config.yaml
d_model: 576
d_mlp: 1728
norm_eps: 1e-06
positions: "learned"
parallel_block: false
init_std_up: 0.0244
lr: 0.0102
beta1: 0.95
weight_decay: 0.036
warmup_steps: 200
z_loss: 1e-05
train_tokens: 873800000
dataset: "wikipedia_en"
MLP neurons of a small language model. Each row is named by its layer, matrix (up: input weights) and neuron, and shows model dimensions 208-271. Each number is 128 + 32 x the weight over its row's rms, rounded and kept within 0 to 255.
A block is one neuron, or neurons of one layer that tend to fire together. After each block is what it responds to, as a language model described it from the Wikipedia text at the highest values.

L7.up96 [157 209 106 119 136 107 152 183 130 111  93 111 111 154  85 150 208 164 149  88 177 207 143 134 159 111 172 131  92 102 149 178 142 107 171 142  97  48  70 132  98 178 123 148 165 132 124  95 164 185 175 101 109  70 116 136 130 140 179 152  97 119 134 115]
L7.up215 [130 154 117  79 125  99 115  69 167 146 120 133 143 117 146 121 183 159 139  88 148 123 116  94 154 138 100 170 102 160  89 240 120 110 143  86 112 169  70 149 114 107 150  53 153 152 115  28 145 120 126 143  81 165  83 188 116  65 149 134 131 112  98 127]
L7.up293 [140 125 157 132 133 136 161 161 138 152 153  89  74  76 120 159 137 161 109 145 128 113 120 120 141 115 159 144 177 100 131 128 125  69 177 124 136  70 101 158 236 173 115 171 151 191 113 101 103  99 177  94  93 106 150 183 112 212 125 126 173  93 113 118]
L7.up833 [160 118 165 110  38 215 116 123 125 114 148  98 115 184 160 107 109 148 113 157 126 156 168 105  85 100  88 155  94 127 167 108 148  83 138 134 134 100 159 137  68 114  92 135 148 155 134 112 145 131 171 112  81 160 181 124 146 147 163  91  74 165 130 102]
L7.up878 [108 152 114 180 106 114 118 160 120 153  87  50 118 164 134 145 148  98  81 117 119 163 132 200 119 167 114 123  94 147  92 198 191 118 110 141 182 121 127 127 128 136 104  95 145 178 150 105 151  94 136 146 157  69 122 192 175 143 110  89 114 146 104 129]
L7.up1088 [160 111 109 159 100 124  91 114  74 128 115  88 127 150 136 141 147 161 146 124 137 174 125 145 100 141 146 125  95  73 111 169 134 105  93  83 146 136 106  94 204 143 104 143 114 149  76  93 162  79 108 159  87  60  77 175 124 154 170 169 107 128  84 115]
L7.up1301 [137 121 118 104 110 127  86 131  55  95 155 109 101 137 139 100 158 156 138 141 101 154 154 125 107 153 179 164  82  94 165 111 194 163 166 164  85 120 103 203 151 211 142 107 126 197 153  87 137 106 120 142 180 112 168 182 129 109 179 103 129 144 204  64]
L7.up1527 [154  76 118 126 163 123 134 133 134 124 111 155 128 104  90 127 157 128 109  96 130 150 127 105 127  86 106 146 116  98  97  96 127 111 159  85 106  97 117 101 113 156 170 117 124 208 128 142 100  74  97  69 136 119  55 143 166 174 166 114 152 135 112 130]
Description: A lone "b"/"B" token that starts a word split into pieces, such as b|leak, b|athroom, B|old; weaker for initial r, st, sp.

L7.up79 [114 135 111 166 128 180 101 141  53 113 117 150  92 123  93 116 151 175 130  85 119 127  98 178 125 126 121 161  64 151 112 138 104  95 101 139 109 130 190 126 102 126 107 124 186 146  91 120 109 137 116 109  82  95 122 134 137 136 144  73 129 130 115 105]
L7.up677 [ 90 112 148 154 125 124  96 170  52 128 157 129  84 142 166 126 122  65  89 131 145  99 122 127  64 111 159  95 125 126  99 114 150 131 109 174 119 119 127 168 171 117 109 131 138  71  87 139 130 120 130  80 189 189  68 141 105  71  99  98 168 128  81 138]
L7.up884 [ 83 148 122 121 113 140  87 135 112 139 134  90 119 168  86 165 136 107 134 111 197 154 147 159 133 121 196 111 174 116  98 152 166  79 149 153  99 112 120 164  99 161  95 106 181  94  81 151  92 106 113 151 134 175 137  63  91 139 133  81 136 140 140  89]
L7.up892 [139 155 144  44 136 129 123 122 170  72 164 110 119 142 170 192 117 154 145  63 162 123 119 151 101 115 155 155 115 126  70 109  87 109 104 119 124 133 133 133 132 183 183 125 129 149 167 128 128 147 135 155 154  87 160 111 169 113 104 134 151 128 132  81]
L7.up944 [ 94 136 116 179 172 144 120  65 135 110 195 146 108  34 147 140 110 136 117 160  85 119 131  77 161 140 127 145 105 195  76 136 110 126 151 141 119 157 180 136 109  72 112  77 168 161 126 106 114 122 113 139  84 116  92 147 155 156 123  89  59 111 141  87]
L7.up1086 [154 111 104 152 132 162  78 119 145 114 153 153  75 154 100 130 146 139 138 147 173  76 137 128  97  93  72 106 135 144 127 115 117  80 154 157 120 131 133 115 150  99 121  36 112 192 149  97  72 130 106 160  95  60 127 116 137  89  74 162 141  50 154  97]
L7.up1257 [ 98 147 109 113 126  89 144 159 141 140  95  81 144 118 158 152 113 191 132 155 148 190 159 213 136 151 125 148 118  97 110  88 120 178 136 108  65 162 156 172  76  53 102 137 101 107  91 131  91 161  89 138 125 126 181 148 156 130 172 127 146  97 104 110]
L7.up1474 [103 122 171 169 114 127 134  82  97 123 101  93 161 134 130  97 107  79 143 102 168 168 185 150 119 179 134 156 156 205 173  81  90 107 111 119  50 110 114 149 146 139 122 143 116 108  30 107 133 142 108 110  81  79 192 154  80 107 107 165 136 106 124 176]
Description: Mostly the indefinite article "an" before a description, plus copulas "was"/"is" in biographies, e.g. "is an American", "He was elected".

L4.up17 [124 131 121 165 153 144 162  90 119  93  94  93  62 163 162 128 124 102 134 124 125 148 179 203 111  74 195 118 157  92 101  98 141 167 171  68 109  88 134  83 166 102 108 127 161  63 169 109 131 140 130 153 122  81 110 139  65 143 141  82 164  80  86 152]
L4.up1321 [140 175  50  69 158 120 154  73  59 139  94 120  68 135 153 202 111 122 152 170 102 134 116 125 122  98 169 123 126 112 108 123  80 127 128 111  69  92 109  90  75 111 140 159 144 107 167 144 132 155  94 134 137 184 167  66 126 170 100 160  86 134 197  90]
Description: The token "an", either the article (an interview, an undisclosed fee) or a word-initial piece (ancestors, anemia, anchor); also weakly colons and dashes in infobox lists.

L7.up299 [135 140 139 124 124 172  46 153 126 170 110 126 152  77 148 151 147 135 117 140  94  94 118 122 121 158 150 104 130 114 136 162 150 145 160 144 151  96 110 103 118 173 108 132  83 129 130 153 177 166 177 182 125 189  77 175 183 123 133  84 135 231  83 132]
L7.up377 [110 112 164 107 145 150 116 187 121 115 167 127 111  95 151 165 123  84  62 147  95 100 101  93 115 121 126 131  98 133 110 128 127 141 192 200 133 114 112 160  96  90 122 110  85 132 106 182  88 129 112 161 108 125  82  65  90 128 156  94  70 165  99 105]
L7.up390 [224  89 139 110 110 145  91 129 111 135 135 113 133 124 106 106  74  97 136 105 153 132 165  83 137 119 123 134  92 145 129 152 177 124 139 128 122 107 120 115  83 159 150 128 146 171 183  96  82 148 117 116 163 185 118 101 123 131 112 180  83  86  76 141]
L7.up1105 [101 102 148 143 169 114  90 155 145 113 137 101 105 101  98 148 179  57 133  91 107 100 193  98  74  93 165 121  87 109  96 171 145 114  59 152 159 159 129 110 170 120 118  99  93 156 122 108 155 116 107 145  93  95 123 119 171  90 113 123 149 118 116 103]
L7.up1143 [107 133 117 153 106 177 103 145 139 130 115  94 120 117 110  80 142 132 226 108 118 130 165  96 130 213 149 172 145 141  80 142  91 131 120 128 127 123 136  96 180 139 150 129 148 126 113 153  60  87 126 168 100 178 156 175 108 132 119 201 153 154 103 104]
L7.up1229 [197 120 128 131 199 110 108 154 168 135 128 204 158 120 102 119 147  51 146  89 159 181  68 144  68 179 107 173 113 110 161  79 109 151 110 135 153 123 102 143 129  71 145 153  92 116 131 101 124 165 112 107 121 129 155 158  86 118  98 127 128  81  83 105]
L7.up1233 [126 100 113  89 139 144 162 138 137 127 151  81 102  98 155 114 152 107 134 143 144 125 142 176  58  72 136 106 160 180  75  58 128 128 116 160  79 121 118 164 122 124 169 103 104  89 138 145 141 126 180  61 172  73  93 172 115 135 192 127  60 148 104  91]
L7.up1580 [127 141 102  92 164  60 164 146 159 107 183  75 111 138 153 137 162 131 127 110 115 137 100 146 147 140 121 163 122 124 117 129 142 140 142 112 118 190  71 110 121  54 144 173 136 126 109  98  75 113 116  99 129 129 140 182  75 153 119 120 101 113 151  99]
Description: A lone "f" or "F" piece opening a longer word split into pieces, as in f|earless, f|ired, F|itMoney, F|ukunaga, with rarer other opening pieces.

L6.up269 [114 130  57 207 138 165  34 140 141 161 193  57  89 135  97  95 103 149 148 140 124 193 203 153 180 121 119 125 146 121 141 124 130 132 164 123 120 102 143 150 165 172 125 180  95  89 150 123  76 134 175 127 135  81 124  95 155 154 159 151 145 111 154 131]
L6.up305 [149 148 184 145  97 120 125 154 134 111 148 146  45 116 128  50  77 178 166 169 113 151 129 150  68 137 122 155  91  81 152 104 130 178 119 113 141 165 134 132 120 178 113  97 112 127 132 140 164 116 149 149  99  94 122  86 158 156 144 174 166 164 133  62]
L6.up369 [120 178 182 155 108 193  78 123 154  93 120 126 113 166 128 134 143 188 176 109 116 161  91 125 104 114 147  96  56  54 138 121 122  96 139 116  56 122 110 146 143 159 136 174  83 140 136 112 117 125 166 116 108  66 164 143 101 155 119 169 121 106 102 153]
L6.up970 [199 110 110 100 163 132 119 159 124  68 153  55 164 178  95  77  81 174 122 162 116 123  86 119  98 104 161 199 155 160 166 165 164  97 210  81 136  89 165 120 106 134 106 143 122 203 125 165 122 111  86 118 129 163  58 159 120 113 128 139 137 131  83 118]
Description: The letter B or b tokenized on its own at the start of a word, name or acronym, as in B-side, BLT, bouldering, Bodin.

L6.up536 [ 67 144 150 106 137  94  77 153 115 129 156 135  80 106 116 161 115  55 187  97  67 128 190 118 111 129 102 155 123 201 144  90  92 158 116 149 131  89 158 126 156 169  87 104 125 119 131 108 133  92  95 159 130 155 156 124 124 110 132 144 116 133  84  99]
L6.up1001 [161  74 149 135 129 101  78 124  67 105 111 170 123 154 136 112 144 100 125 177  93 156 168 142 135 103  96 197 138 168 159  33 149 121 104 150 137 199 156 155 158 111 103 114 107 173 129 186 136  86 157 138  75 161 194 118 164 117 147 147 127 156  75 131]
L6.up1255 [ 94 116  73  85 133 155 138 102 103 120 169 139 123 106  82 154 128 119 138 159 131 201 123 102 142 113 210 133 135 165  55 167 163 121 136 155  63 114 103 147  93 118 114 164 194 148  94 108  90 121 123 154 179 133 118 159 109 135 156 113 133 156  51  78]
L6.up1619 [ 85 128 146 125 182 158 141 104  53  84 139 152 114 153 159  81 127 123 170 148  93  76 129  91  83 156 119 158 132  57 137 113 134 127 162 133 134 142 133 125 111 135 104 127  77 135 123 125 121 152 165  70 142  94 116 121  92 109 171 202 141 167 162  48]
Description: A lone F or f token opening a longer word split into pieces, such as F|ine, F|inding, f|ossil; occasionally Dr, Br, G.

L4.up155 [137  88 161  82 145 131  74 150  77  47 101  59 153 166 161 124 130 104 113 156 156 127 165  99 100  87 115 162 126 205 131 121 163  91 102 135 146 134 133 121  69 159 143 129 103 120  83 151  94 123  89 129  84 113 181 126 148 109  50 147 111 129  93  94]
L4.up780 [140 144 121 126 118 149  89 128 127  95  91 102 110  95 106 113 113  53 111 156  82 100  89 128  93 118 148 130 110 159 110 100 200  98 133 121  97  89 186 148 109 158 142 139  87 174 179 113 102 173 112 125 174  89 116 103 112 130 134 125 114 168 113 137]
Description: Short word-initial pieces, most often a lone " f" (f|an, f|ascinating, f|ingers), also h, c, p, st; sometimes the preposition " in".

L6.up281 [118 146 136 114 104 195  46 107  86 145 115  68 151 145 108 149 147 140 100 134 150 102  92 167 164  63  96 150  85 114 137 121  95  84 208  86  72 178 153 106 139 119  99 167 160 126 194 192 164 117  91 166  90 156 132 124 115 144 151 148 144  82 114 143]
L6.up807 [117 133  95 113 103 173 129  58 138 111 171 140 157 172 103 172  83 138 143 128 144 141 121 122 137  75  94  99 178 163 107 108 183 138  65 100 110  96  95 148  90 110 153 104 129 173 128 105 124 127  86 156 153 115 145 118 138 161 141 144  43  93 124 100]
L6.up1286 [104 103 145 159 101 127  74 119 100 110 122  87 102 161 176 183 144 112 159 170 145 125 153 114 145 179 106 134 113  79 147 111 130  86 149 195 127  88 126 105 173  79 120  65 166 117 170 121 168 171 170 138 113 101 100 134 142 142 122  70 107 144  99 136]
L6.up1287 [148 105 144  85   0 109 166  78 144 119 110  95 132 126 103 125 112 104  95  70 197 168 180 109 115  98 166 116 120 142  98  83  49 105 118 148  98 103 177 137 133 132  98 118 110 129  95  81 128  78  27 170 106 141 147 105 153 172  79 122 123  77 141 107]
Description: The indefinite article "an" (and An-) in running prose, plus words beginning with "an" like analyzed, anemia, anonymous.